Weights of a small GPT-style language model, trained from scratch on English Wikipedia: 9 layers, width 896.
MLP neurons of a small language model. Each row is named by its layer, matrix (down: output weights) and neuron, and shows model dimensions 48-303. Each number is 500 + 40 x the weight over its row's rms, rounded and kept within 0 to 999. Numbers have three digits each. A neuron's up and down rows have the sign that makes its largest values positive.
After each neuron's rows, "fires before" lists the tokens most often just after its 100 highest values on Wikipedia text that the model never trained on.

L4.down1462:482548532495516498483515513437502448490526465470513523459496527531442483487463482542454423511495535532458496480498531502490499504542440449478511518551515486581547476466489458459431466482532567513461424471487538454519494488494445527564558546521538568539537500484517531513512527500507516499520441539479572487461521435506509479461481500490497541503441443510435572488468537505469509525533550492511510474488513484494540474440468593522545467521521528537509536498503482473497466503467475501482567469483497547465486602457492532525394525530538484398564508509480528500548518465494486498528506451454497510516472522602550556438441502546539439498481540511452469512526524456525451516494482451506567454515549561544519403574499494552440520538590553457457462533576583431490571513498462
fires before: " |", ".", "4", " ("

L4.down464:468546490572554529502500479530470574467548517531505550538505519515516480516459478518475589550380524515479525419469515473586496561531494469542503495443538505534613510462454506461478460439518479460494482467525546512519433559495467552506550496515490479536567526499473457528551515478594473521509457460474505546567487539594471501430528548460475466503615485410483478460488431508487458490497447445556450495528464389510472468451496563479508532506473472536570504500557504572505520487520528517492492500515421421457454540417537499505510540470549512429502591521394489496546553485510516588474455510461480484474504465549491559498509436530442531476543496484486496511500490427507456497468492442496529523418505500435554528547545486458366494527531550455557489496551577496536515503519453
fires before: ",", ".", " (", " of", " in", " for"

L5.down2231:503438512481468490491452529524420527449461508491516460451522488472515548483546455508438460541497511542515476539606455482451535503558506414493562507510527486475478553449528505481493512462457525543536505502488522469490496521537563530512468463518496556508574459494538555474536458527514465450493431498468449511543497400553476470483527481489487457506491444512538458494483492581567474446503527521528541473501491443488549392511526487518509524532538517542486543479442496521467494519468454451580556469477521478529526457525452498468500533486501549536445537490501497458491516479465475450428444523452557500501435466544500546494539504517496448548485440513529473522514524509491488507514521527532493487485518499583507512481492489566466436474476570455485458511575499488561463509482494
fires before: " |", ")", " (", ".", " long", "\n"

L4.down941:492503479417459482514479412487512516454518484529546489472562487446464515526545474468443485495478459494467522519492468471553462480523573488530500508537519496476574503551415505541458529518479500540487522586526470517485510462490524543537503510571576526507455503438520477451465480501483437552471450486488489557529485477531483498494467527410549460575553521424485546508456533527511518487420486596471533474492454483550511525542420430546494419477402524468512553500493478469541462515569419362539535515540473467560528516486463556497472457527442501543519517466515450455471478561521448526494466556509497564528439458519481520501531509518468512503571476512474507436504491455537500566513480479578463519541477540550541447455454448461476447452480416512526497461523450460414447547520487
fires before: "s"

L4.down540:515568519445375470445438505457440507471456471403519572494506576517532465468513492487525488477536479456508497482567537500484467472597488464433524518481520462507535524494494444452483493461485506434538507565471550482479424460506431489534486386488558415505425529563534481495519505537526496428519458565492446457504531495499570545465535522417465526466504557521502527438497564541502473496455496500519522436477479532509445507467490495460460397497531552490576547472491426407539508476469525478495515496476477408516440482521468525527548438413476499539467485467509430547488540576577508542497596516506485520510462475448513403436562425491501530442533511446506456536470514398533476547440538507469518503463469506478544501429473488503476472445426516453542511416468422519507515460533567
fires before: "\n", " "

L5.down646:542559438458547460471569472492531600493498542477481499474471513417501501443554474460531490479499580508468488513559530540597506482486429494516425551469556480519560445537544465577558519489529492535535448486484442524546485481490527535680524513533461557515499515477584451535535488462476512488568527539578511491517509500557500490517518488481485598500540493498480485536498578445427511469540523488547473533540485574507531460445536504546507454527462462469487568517491492492430441506432470466415528542484536481504610518516537519521525514534502553516471507450546523449486490505412523507503484389520541493527450503500561503558499460444533444483483481489515508426504543503466528431602498547507499524501491494539547436498568527559558469467396451516491452508458569415484462498428485
fires before: "\n", "|", "-"

L4.down884:486548524519453529478529509581565522556592472499480552471442600496573488463522448594521455507545473516451503578474468559492530503419505512502521495436450512501550476563476481477484492511459503545538461547510490545536578460455511508571547441511494515575511548513500531584476503466501481520490525483443489503491573462442526441597515483499545483491471513536502544619543548484476471520446495464529518489497512428448531454458488524484515518553480523571456539440513480532493492555486508538521532519446489500518486511498555494485454496498462490500517520526549545447463542417376442477469528527493503483396516471458573500500588516474523526454512531448437515498575499461514593508514556510530516527564510482449534602486501483450529460540532484493498469487464506485479466496428445
fires before: "\n", "-"

L4.down1247:455497507488517475484464501488549505451514430517465459547555513523443446457515493539490442431520463584488466528449437504500542499430459531469549458489439531468569527446532476511483400488508548544547521558494523409443440492509448515567409556630505506526507502467479516498546469510463491509458529500487484547549478477538536420532486411511497516536465529518515499484571479461529537475487541524473601491497394511506503446565498469536455457502533549430523526486531453482579476493446509542554546481491491533473558516541438507477517493513486523483494452549556487549537498519517528415481486459445524481462486467521454474550498461512490513491521458501484489430452523457471510467471543482473442520437438537535408500532552548532578461516524426453469531483532482434495570500518504
fires before: "s", "\n", "t"

L4.down672:521544494502496485524539542488474523458483555513539503521531557504494579497510450489484540534485549520470536460469388444444522495449461536478483452498465492512516468510525542493399505464513499522476578512539500503527492474434465532424487505463521519450491522478540505429491501434484448484469432498441469507587465541600510563545481496504469516508500456613551506493446428508471495510538538487487497414462486491486473411463500479412420433521495500499541457569492468456618510538511528486543551543423499554466460479490586435483517436428490426458463481495461490525458486519463580564516478479472508491540504473539579521603514457501554564558563459496415469481509514607444501538442469448523491470500459454481523545497470523502500536514468498500528476506492441552578465476491537
fires before: "s", " Metro"

L5.down2366:544422444456510425384565465531564525515432513531507485562509542459533520520510519551498395505532463547495489546499496515509500462480481459470527530523486567518518452493508523464453516470519446517463494558512494409509505497531596527532503511484482475459522518515498513473496435436457466529542566447456481487467512454592394496537488504522503463535438423497501461515466538508509467552542564477547541490495530493510498518484549447579487444500479551540446434562507524436427452496513525512532491434548478464506571467532451507469466553534443481444502447488490475517538531447473429549496480467520527522580451518527512482547481455508529475478431530588527469454493513544577499459483485465527503430462401483500548533498485482508487505544449516554577525426473480556492486515416502
fires before: "s"

L4.down1097:448500591565520545436544491506510477463481576479557507498455593516482527472521498502484503586559491428543531500471535507494480535496453521479519513524453522524500544515572426536587602498475411439503491472455462561517510503484488515494416544485494531434530502489452489523487507464493488477399459481463497490462481491471454461506518571584542540532515454510534502500482486502517512526470458535443568497562534526467554508520524533515532519484449410503436536431441541557503502487525464476495518524507429503446469526486466528469478517450433435496428503534550526466542476424507490517491545540455485516526476466444579503530428510520480455542456426442452524517502463449489455476476564569540470540543521485589467440521446446462472492473486517470419529491457484546501522469572491
fires before: " by", " to", " in", " on", " into"

L5.down1209:503448550563480522425492480467530473523427549504465512515561514491456466441508576522443492449479531452486429505576439557538397568470507436459461496557463510528427545442460503461461553504546483478485503432428472438482540477524591462454539511466482506444507480533480463507536523404515490577493504457477520472427521504461585538517537511503476526433499462484469548528484479471504553539485455531522565497455496464507524502580604442569475489500537501612474428468495608561514434517502451548542471538493515445497543463474442461573503513508475531440451486528402479546460516423492443510472539494544463517598482528526457489462474563512458450526519510463497490461510556444560494543552533501453493468480509533480506466542577470486536525525528572479489449521476490491474528460439526
fires before: "5", "4", " G", " "

L4.down2257:520445496496516494514542470480448489505493453518473498434519501427362460480528519440446590487482525580443540416425510486441415477538511480546462511500490514467465474533512467514490487564469545493434573513478462402498558528508449482606441452472487538408484486473491492477611484510523511525457488503559454459491528438520452430485563477530512543455554513507505463456533473502521470586511594471492542480500473544522511519440463545451511420550507452526590425470465465436441507554536525459478501543462526476554448416556485497465522507516479548529502564496464458497499525482470526486536527535488427504482479530414536486505542514478470534472525561542442442502539545515488502505449420487537510546452505513481491499431503509491509447493472514522554473499521471477572495505550498
fires before: ",", " ", " the", " to"

L5.down332:474530528480547509506409487575557448498549476479603511552501441488448472501512500462555543456492546537542543484515476522521541518527514535506537547487455509501532539487473520493508530495463486556425514532510552534457512512489544508439462446498599501537497465532528438452494530475471509436525567397537525477460542502483515456441488497559472522548544543504560589471472545520550473514537537485425483471497458410549518480545471564567511516522530424562550466487481456520465544533488560513555439517553477471581484525534467555559586415515463509438487452483466506501600475554564517495520441507517536550530474531484487511513516510532525526448496541505489562523514479426444522479528474564563552541507525424461591529477595476428536533508526539447497541444535524561526546527531492
fires before: " ", " the"

L4.down355:516493525477456543579528444504544482486475547541538497528533529521535482524600497448516540509578547483455596605480455496538504475406438557430529504539503544546505484517550493446538539538461495509497510525492474541500532448496568521461476521467523484474470433571480516541410512516493421517448429503465441555520501546474528479500495572550519548593485458532431480451529525478517526516411509497462525514545485536463552509410512511485506557402449445529474483558530501536492477445530527513401491535474489518493472428457542482512497511485385440428510507494532499428532505469489486502466535551573457510531509480494546457544492517520487473541472489441501558484509552480451461454555510519502521531564502461484493418477442523456562518523521512479450546491452511547472545436509503
fires before: " by", " to", " in", " with", " from", " on"

L5.down2046:567539541467460475454515511529509554534482494541553503487501631436474494488510562477502497555526486537508488510499563490576520488500489530512496484516529484521503491518485464522545509507443531475480605468471516456461501505450559527518533494462502489554525471535467500501531518461464529534489531533587501422414524536497547506483516526517539453495505512534475465420560510508477458474544513472576475466435519501509467502466551484505494572574499353511507450500495498465455511477483511559582500498527457537610444523459496516567522506518548564543558553530492524466518532475515546491512491559477471513576469517533578474464540509414544517526451448509568487480527497527533531543527465472479519462454384473500486491519422559616536502537411486481448519450438457484559585430520479
fires before: "9", "0", "2", "8", "5", "1"

L5.down475:521445469510456448483525557529486436556470490522475512460484528523498505534533440497459520441542478538439562470523539532570508550479552547511526578477555502460477451584527490563464494502565506490546498527561556523471545475510501556476482496545554521451492519509466495445495464512530468496505437456507520566529493513460504495526482477555539497469449467511555526525509528470548476458472498555494490490498470516507500466441483510491460495536445461560566547451512489503567529481499545429443474514549457493510465567488543462536463369514450439554497543488525472467462499454474505497537470558400466484513559496533502588527516426488525522516584427513505505513513432439505463439499504504543542536454512467550537457478429538513536477504547501443518497456514518518560490561585488
fires before: "2", "1", "3", "0"

L4.down1904:439500514444417514494483454552518481569502483448494491424454498546451463460527463515503529483515506468492520477532516555491556500495417479497601513519450514512432496531519471446559527508544484506505505463492509426496503511539507489561548486477468552465535478540498420554498430473456418485513540548517478477498558546436436512414500503550502545513507513540507492510449593521523500495526467493449446507552515494460469502540497552407579441518563488500557571470571500528526476549568534586470492505528507517505515496496495502502532458504502505565572594567457499477453488489506518505596533484525495530514497543483639471481536485491505533517486403445582513518513502556503475494475554535583495517487491432508503522492463473532436492511507518448461487498466472487470473456508513
fires before: "\n"

L5.down2319:440499510469494512492518450445486543501457492426474495519567537507409553485527462528484555420549542531428483475477467481556441467453503513475484450508599550437562537475427499490523493509578522505502475383524492437486554535544475482571530483518506522551452578562472500512507577496539459538519454441457460508495490449514471524520560482438500446479554462485517445522488557453589454496474440534480516493483506489455550539482502521539517490517532526433490540461449520533453446541453487475472456499517490514457529501467483504559470433490420471472450532489559480526540547589504502435467517524532505561542492512558537516567479499505468501520554510429443427541524534448460515479388500514542472589446547547548437476480567420480513508513459496513478466528523459495478489533484439
fires before: "6", "5", "7", "4"

L5.down2064:482505482512503517560440471494495471478536532443514414542511476519461559508503494505464470469460500415501545602607489456580462533484539580484561544567550590528487581522541546456521544455556524512544482561452496494536485528503542474435539513516512561464452562560501497503517500483525484446468514509544438444465457459453464483531506499526503549508486465472505514516477566516520494486511512547521502486493419533514536422487466518459473568486504454564510545521473474455485445498480434490468551521486567430512420436546512552479500490564502519471476465519447478470453483558517529492514435467533524527481512497456494586515476512479536502486498509478524544533503555466484508456428540494562477510521502475523536465452508521471491525479476573503523534476500524581558522489486542
fires before: "0", " |"

L5.down1267:495485584539538542616465531460471465493473531499499506473573450537589490496413525455504527585503521503505487505474591621514539534480452495517502535535542530546558450483555503505456451471464502460483561570537465506501504452537580427490549523478495513518496527449557466487535458481482465483521511525501520459511522492509497518490413455543453439532506512551501511457411527514536534447516474460424458513547525487455501524500522526430527490509522503474486443508564564515558554508545484571595397494513491502543501482502550561485511403483420500500530530469485533498496457505500451536527552480572489509508500468482485499543491472482537527568544409533524488457420552486491468473494494506413562502529451509477456502471531510562438459519468441576560443484465408474526553456459487
fires before: "\n", " |", ";", " "

L5.down555:434515575441512469525483515485486506501454491478488486558449475415498443495556472487499500505473464449500474527426591453472592511545525555470517532497487447531504475430557519567492466459481451515524481513510466505476453486460472521557553475508499439466517540511503501457455477550454505451489488442489440519515487546494507490501521479540541479541545498495505453526510605512461457485441491498448463526466541497503516546513510488482564476441459545479571465468522458464480585475481463483460502409501468492588472489452455500531545555445453498572524498575549484510471496570468558468506558525640479436501532522513591496448513505474485495528475536433522498471482540529490583529496467429491446539443480522511490483534493488523531498451500558484518493410514525554487423519522567
fires before: "2", "1", "3", "5"

L4.down1775:557527426505561449498428543478507487524454473541431520575459521519449522531475524582502510481553527494518482546500520603524477562427486478496472464478535448488471432499465576494447525473397471452525494529471491528533464485511532527491471492489587529512534525468465494506439534532470551491470552432469536553484522552547493467478443485435530518586528461508488435463491498479455470477533458426500444487479542512553480429490498509488430504545461416497549421486500514546453472539535503436505515515445487537521436531501537513516534524496485503488547507543488450504447546490489393442469473540509471463484555494478509529521401462422486448443476477439510446478527581491540512490613482563411527480487565535514546423451521515521518588514527565458538509509453506556539465494502421
fires before: ".", " and", ",", " in", "s"

L5.down1615:506555502502463508479439476522551478439465393497506525526560507502451457435477487523497451529576436498452536558512538474563527483541553443514510515517525539588436528447531511490437483530468502540470554483461530505493432509511497577439464505549592421465537501501498526603437491529526509476522449522492516529513514465552474499525483502504566437511461491465492537435542541503512469525508488413475438450491504492437504520489520465526480467534560487523511494455451563525533553564506480512489513534494554541539425489532542484447543434523586516565429469489505555464512510510480522526513515477545555507518545495454437515486541434513501564511499525570482428467446540468416555514495480470533432452559507547494511527549484442567457543494462519486572449497492558514514519431417425
fires before: "0", "5"

L4.down1264:559474508583498481526496538514525498532572531487480506407484495505556447509525488572553517505423444565565491452486534518498549508422455535511503558437553528542527547526567501507490490488520497440527481454460479567559528501495469564492446482518482506573511431468518391528494504477471510552497455514526480483501536490424491487504505569514473549554426479480568476480446510459504520508525536504517497508450462452555418376538527584546506462471486491543458551511593571554536518493494498496516533517488466512564544432533492465413527518500491552540468504446433598484383534452489499536516509542517517494494435519523519534460551505487499491516527485445499513492462493508517455583488473509530508445558497495513506489506535496485461515476553503495483524510505525493544525474511555
fires before: " |", ",", " ("

L4.down847:437483459409458449536497553500431475515500535518461533493466482485473525508567474446500612472531544469516524506481454519571563562454512422511469451486557546489560426428555553485488437484502498499492474418498549458561530549558524507427524470476472528524532560514476536516523491475508502485449520537588446463525526526455471489522459448504460513487556546450540495512531494489554488487542496553481579474543573537482532483531514512461592590505567488492451544485530528497483437511470547534482447448533571452549425444527481456538513524484574511511488513496501523509542544517529550489500569456470509498521460456418468516490489498518459467528486449474523457510413449497490468403540477538495470473512543480541461523515495487460451483463474520522463485591439466523502510497434479
fires before: " |", "\n", ",", "\""

L4.down1756:463483573402492450496429458607427522554479523463483464532442567427503521476549455497524488465515455442501478541448467439492497458490546491493549445488431475421491460497480509526554423506544481526500554547432573495487453512530602513448542514512481555537551535451513464470470488510560467483524520558491427563465467506555514521502420468522455498512563485533476498529463542382442489461558476516528483542447479431547553490490512481456548451464513521497480502507520532538516463493495565527497459526571459482433477437465506487476554510528493486490499529453520514471585446577577498487526435530477492463567551472447554489513504493481414525445468471471534526584505462543523482474531541528551511427465458459455482492478490506502496481467494506506515468573433466514572454492477552
fires before: "1", "2", ":", "4"

L5.down550:513477422489465495563474535580445422560518517480470561500563506456506501487488567559480532403502540524488533576533456531518469504555531485493539385408477537486543465554526467540493538549504452538529420576506481591516499524508507515526492495503548541406448435490471517526515392517553499512554459478478537485528504571552519501434544480518537496502567502547456513560496501520492510472532482526506542511555480519505505453484466516471579521506512524591551523513588450479562466462538511470515507460538529480462472461471446477556498481463511551473555579482470409574525446502488496482467512450448508475524585477504527532463450527497483474514493459438499476520506521552550481432464499495504485532480512446489483420480502562443516590414499506454455533576532432589519513505521501
fires before: ":", "8", "9", " |", "0", "1"

L5.down336:564555476568539463478486525441531415528480506527558517515511479524470508462631517488453519500471446481620485504513521446447500441490433498499503520508523539554426502509488487526460555492531492465504475570418460564483516462538535468506513483474518480463486472484489450569511496499482524520557422511470504480527507514512481450454548503497603554449493496473511511495471529449494510523551545563452496536452484531531540564545467572550526518500516504480485465490453474518545530548444486554485499451475476536495554460447497535517443512388431475521497471480553535576574441454547554504457483546589572476488494526501598484474407468492500566450506473549510563526434573551494510574488583462509458518462504480544487491571429535556478479529436483545453485517500523549494471538471523
fires before: "1", "0", "2", "4", "8", "6"

L4.down1719:485432475486498542487514446519471477500489498540469441420503479466438521505564425509448502537515518520459516535531455499512551449501470474460527497483484591513456491434554511471522463493524523518523574450498481506484471534559550449506565567456537488629548497482471530478441480462528480491471559486527583518447537537493464478545450453492513478489494562474530454555472513458502506580467474562506526518542572494488522479432422429494509574492552525468549468465473555553496446530528492550495529571476564542476503509495480510496495543552479481519479511534526472460450457512480499547461485499482539495486476508484471509491468493515493515506487512510575487511552588455508520460536505541541503537505439487474498493520518493484478508479555543467490465495484513436546547472438572
fires before: " ", "1", ",", "2", "."

L5.down2270:502417528550470528503502466496525450579532496533550531453559530536436428459511500447519453503441512538508515472505520538461475474566436503509459457476509500478556411554524430589480619445443443569487518519424501458432512549513502514431535448472527494492476551529484534519429431440456446449457510382480470486518440458454540487481470457558514448533553467583432589460545389494458469485485501551495527489592483560472542480458516547492500490495528453523483446413453528502430546499422501511496530531546512465497546569562504526526480480532492495529496503510542527484559454417498552491433487499484538530537528520467469430471467517541511542488504523458549527487564476503542448541469500482555492485499480567440475412489475471490445500480510497552480525497544540526484468571538462
fires before: "9", "8", "7", "5", "6", "1"

L4.down1013:446534536521499525484464561459548540425463425521520516444543494532541512556477517536516519551508461489528488512575413446466442497559540525549519549471512484554516503538537502459494505479419402520520536467444495434504450483480521497477515512477427607432488484516462491546471531494442495459479458554515504468479532574544465475524451508499509562512549518498552434437503479551423475552483430423493470473506545536509452409488474468470503528491519488558487460499424529538413485441424482550498500549494541475559507549516490508602440504541553456406527519558543532462535544536487419546467484547529544441565546529454459544438434481476478447461505531511442447450602516561493465510571514492482441542524524532489547504524553508491499514493537557509512541491503450473523473534548502
fires before: " ", ","

L5.down495:475526515521540463431539509482493477502512523474542555482414514518484442492545519512545449518504539572441561558469493442559502535509439587463508491468517545490560533453598496448646443534523504479506452425543458444492529482495507481488541477514509512551541572446509436501531431483478555463508465513525498524483504548507526499502463511468478571509505550495434534559516462456487517521439456450497524441510522485551563547550520483497476559431474479496534521438550538505498515497517467526493520507503432485449505508464435423474534451593444409505502541470452459491528483482477569434535511537423547483508457529469472491469590475501463528566521461452516444513483487567448484451483464518510524504464467393554509563520499490571507527533445519488539544449492461478477550502474482
fires before: "ed", "s", "ion", "ing", " the"

L4.down1987:535524493475511487517452460517502568480443460518425514510484473478557546469447496488466448436480577483457484480532500487516443474583467523488506547455530479482502469481480578497412482531495493567462479518500518439527495535517489539541495477478469485561518466455540531477492465444495527451449501489495476525532459584517442520476497488524514462557522525500468503510505496561465431480515533465461467481548454478462515478550426441554556500534552521546435507513490332479563507424502508473477449417517438517526530539398570513528514441490670446484495457490504530436565480541510417505589509427563498553495531498528587520491478565518455513442519494472525506548498523475450575525524497436454509482462515513451495536439501513519471463492499476474489431450571511500539400505501512
fires before: "\n"

L5.down717:447515560478548433490543531454523492467513606509539494564491545511423568487491545493511562597486432446500444560484576539560539533437466571487437526507531485488475531423494586490487485524484523490618544509479505437462481479477535508443438500536556593497497464482537521444452527542455480503443471561534532498502473519508583489505430471515564486482489521473506493522457470461498518515450461470529475497533497583487465464415395562548516493534415523526563509514470467536517540521502487548485462543510521464492495516529539447525499469573525493586519479460487495507452557562546575477526455536482456393474450531517528546519519494491455455457500471455511525457532483537544447506560512500534512497465442526454549465528493508479482495422457500394485489471478517477498527550552472
fires before: "3", "6", "2", "4", "7", "5"

L5.down1650:541538519434455495528505475424517492463513478415495522541514490585563512499460475499476462515488501524442488447459498511478579489546511607503503492512451449543470482504479485500523457504490518450476491519475541491505480505512537460551428458556503414513455550426480543468475542504419487433481549422515541501444504513501513474536456514454543486528464508466453520580554478542542474427491498491536470473484540539496493629473474497401431491489556516424482455438542480453523501504511499551628474411539460538560501476476490472517484474446462517471509505529508501553551488520479483606515549522508476478544427533471519478506494542470449512476566492469504493550498494477527478550520513424608448548493481502475512512476456500480463500536410511543526460491496468469403450539508533
fires before: "s"

L5.down869:437510511492518447514526464499449504504518446551516551517523562476550532575520478524578538522510524464514456510425455526511502426539486565507553465443486510510521478465454463522449502445525459490519463553522491538509483446514535570580476477501565549495530485474406558475526522481537512497503588498554604530510461506506555438499571457472475580560475548514496560462525480489469432526554491533471506559530497535563537561510489489467534523505549490440507458441506488499511477529494448559553502527529500510442527512446487374495545500523512509392539433466530501527492491456521540513491496436465451493435482520523441479500491438542510536474487476511508490424546525522539541505482417487436622499467493395453499510504468450473489531486536466501463518553469453531489525583521431
fires before: " "

L5.down460:528480515473588472407445513513511505583492473561446431481436475526417471522485542455567534441506504494441483477482480449515473521577511550477518479420428496504534470469457629597499463504508514433541522514438522505524481480508495538505456504512524512524448496564495570498476481489529544459519487507478457538547508498515521457517469466558497554520446534478480505489509487478451507425563485459549509450513541569497500510504477426507494498474494503476538475507523561468550496449566479483448492506486497492502477491531514466486454508488451444496474468482440454504537437484511495469529425532503505478603489443515516482530488527504507470551482513489510545413526514466463511507464448563513523513424526559510510566594432557464564499515514496476540536449500533503515473492513504
fires before: "s"

L5.down1134:562440458427478533504446572531551516493495447453448497483471483498485504462451496458448497467470498487439482544449546496474484458503506538519510501517489474507488513507499387467556585541488453476620483403524545512591507515524576533547568511529482505511439589465489578462436501518461534369536561498470511481552495455482565443442499497572461505492546502483430484525567594557497531488437517474525453505490531551508400478458503451546510462457519540448503608499472568522541489461507499495569522497485502519512481453568477476483474495543538550518495581417579524548527521527495504472523518517484514481518561483488518559530552496519468478471567491462536487553558478393495495463410497473471509556466451576512542498543555506517547575508475451452523494494478503467481520546456433
fires before: "9"

L4.down939:528456585597521500552461506541470451510504520510534565535514467482463527468501542479453497543508475421531512455554471481521431603513474444491567456463458515486537538525580514495471482507530564510479450539468533515486466495498539553517498542554395507519517445503437567509500470423563489512582506470509500498494525529529447460472516554463462481523512459520487453503526502492433482501505469510537425542503480496572427457529527451472488532488454502560524490505552521521478559544535479569506462572530544477407558565465539503495514465557549523502492464467427490485543454490497494464535524470541542483444436515455495562551455482491493494562466526497477443547568536465529438473532444517539485563453469526510471474483464502486517486512486455490490490469494553537604514480431509
fires before: " |", "\"", "\n", " and", " (", " is"

L4.down64:545460521474549485487499478539575484471497484521463498446475511439482462414533497507486623439546458482501534483486444544529477525452495569509585456513502543485448530486492467360504520495444523493451511522449471547510487488490460493476462469486460530530492529515496518565447460473460544475527537462452462517460514499551530493502459598503491457487590466550415523520478536459487475503526536520473530528501502463438536566488483497472508537438499520548559521506510530495561512500505474482522492414531440545581522496549527528434506446543556432533496511494537482506552536437479524477426549497464496527461422491500463468471500414524575538495494390450571484558552509553517475466543461470528511471545497458475516539486451424437422518503497539456456467464465422465435525543463484
fires before: "\n"

L5.down736:429591558525518517471502509597587480492482511454468509505499632523565527422483538498504457557491545422579476524522507456482515469534479442476491561522572543505487420491505588508460409537488464537501503542547536583450433461492472528578509503602546481441481543499441517460495427474496580528515473510495555487486495473473518488515412479458510513550543549516540473507469492513492514447510490561433480514509475477440432522484556439519539513502540448542508504470495524476524515509517479494530496501479482496419472593474500500532459509459472495564501514554506539608513478552495567541556537451582538521472496512478485533508565443519563535454521559516469526500519456450511457499487514466452513488493515423529500552479531465540518485564451426525579521529476471450526556524510462
fires before: "\n", " |"

L4.down1469:435494453543522540478531483473529492463534581454514488517484506556608504464497507556527590583531481496536519454527431539503483559555533520531440469477530542542470466433507454568502447410521504457545490554482474392554464491471522476482456454556477535447498414484489488527496397576513510492536502517544470521572522543450508532461504488527480528499504581549420534458559518430565537432570523534526525487520569471569558510575564524531523506462519474510512467472445499495551493502490470503533419475477547518522549487532450473569539489450458421480550574386455465414468475481513517478580510571510452459547518518475472528483504429421512440473544480490470447522508474465472450483543517517484481526466576474585455480489541474499497496482476525477563510496440512547498526517520438
fires before: "1", "2", "0", "4", "3"

L4.down604:484426479553513516515474478547486430465508576541518569413484524529448487471518527491505495506499490550528498497447526498536574518505530472512443412508480504466586584508494557541436521437506478527481494418455533583493423549539530528513489420477454571534515523477522465484543542455499390465451472518530506561545486521504512512446512487438464449561511445460534480431526490490532476526508508429556453499550494486462525558470540479478539524471493416529517445558564533486470506492452501532500526507496510548473489568517510455475553405543502469498620483492494514462529470483498456507496584520481460421502460490467496477605477468496484479619517408505523500489450481466531549532507490603492541504519532461462473557535508489539511477561463428510538514470466547517544576480578456
fires before: "\n", " |"

L4.down300:535452561475544563479498516513600443547533549544445512501507458457521490435406517525509527502493449414532544502549479471442494514553452544513511548449502512559472599468464543562399528478457508515517444510462450550451434400526493478433494445589542527475469478420531517484491478503501561495505429539468461501515451472474483469494486453586490505487462437539450486527449519523523516515488522481542467524482468478515445406535514500515462538587522502512469509528515545494525477510556502564445529569474491527568494503508582493487530542495520475550489519531480557471489520499490483545505495569480514505451471458517463526517604486484499451544503474515533520481606526498505463456547521545471486500467441534508578442407537469410457502459546566525478535407447489463558492559515516
fires before: " |", ".", ",", "–", "4"

L4.down472:533493551492533564466496483423415508519461441501525472449460501620513520576517472401524508500516459502520507467479519495531467461436539532536538494517543507523452432475480462516540558459492521436549567496556508522452481525440473458595543474530511476465466570582504508515482562530529488461505446499492479549458493486533472538563506470454477480420443486511482561481484509458474484453520463550440526481458495525422482525539471476519488604436589503495401499513538473537478538480422555477450580515497509455502476442518559386551556451520492394516519490484448501463491528460470485516507539501542474471499535473466524495568506490415486509542535539521439517534520524456517500482471495505535451495540533486457497499482537514456546495488512527511529504494541546535432483473549427
fires before: " ", " (", ","

L5.down1477:435543478477445511465538533450563528484541487441525493467464520486532550513424503544517528465507423518469458530505506519548445531569527594543494526482454419527539495510523559580533510492467507526501494539513482490422470480511525490487511436497446483455546434556498484475535449474556528474474502490491575544451435502502548559545533435538471473510523548504476528523554448513469469521510448403550576452447545501583521433454483475522480473521595518483486495531471504487427501461475532431482512510479457508561547463502537447551506521453509521483516468426450442520472461498509486531453465558438483534551406523533530442541484506513523500489528530487429529596484474486519516440535373545448487425484468495508549504495452478398503541485520526494441535520465515535495466514499482
fires before: " ", " the"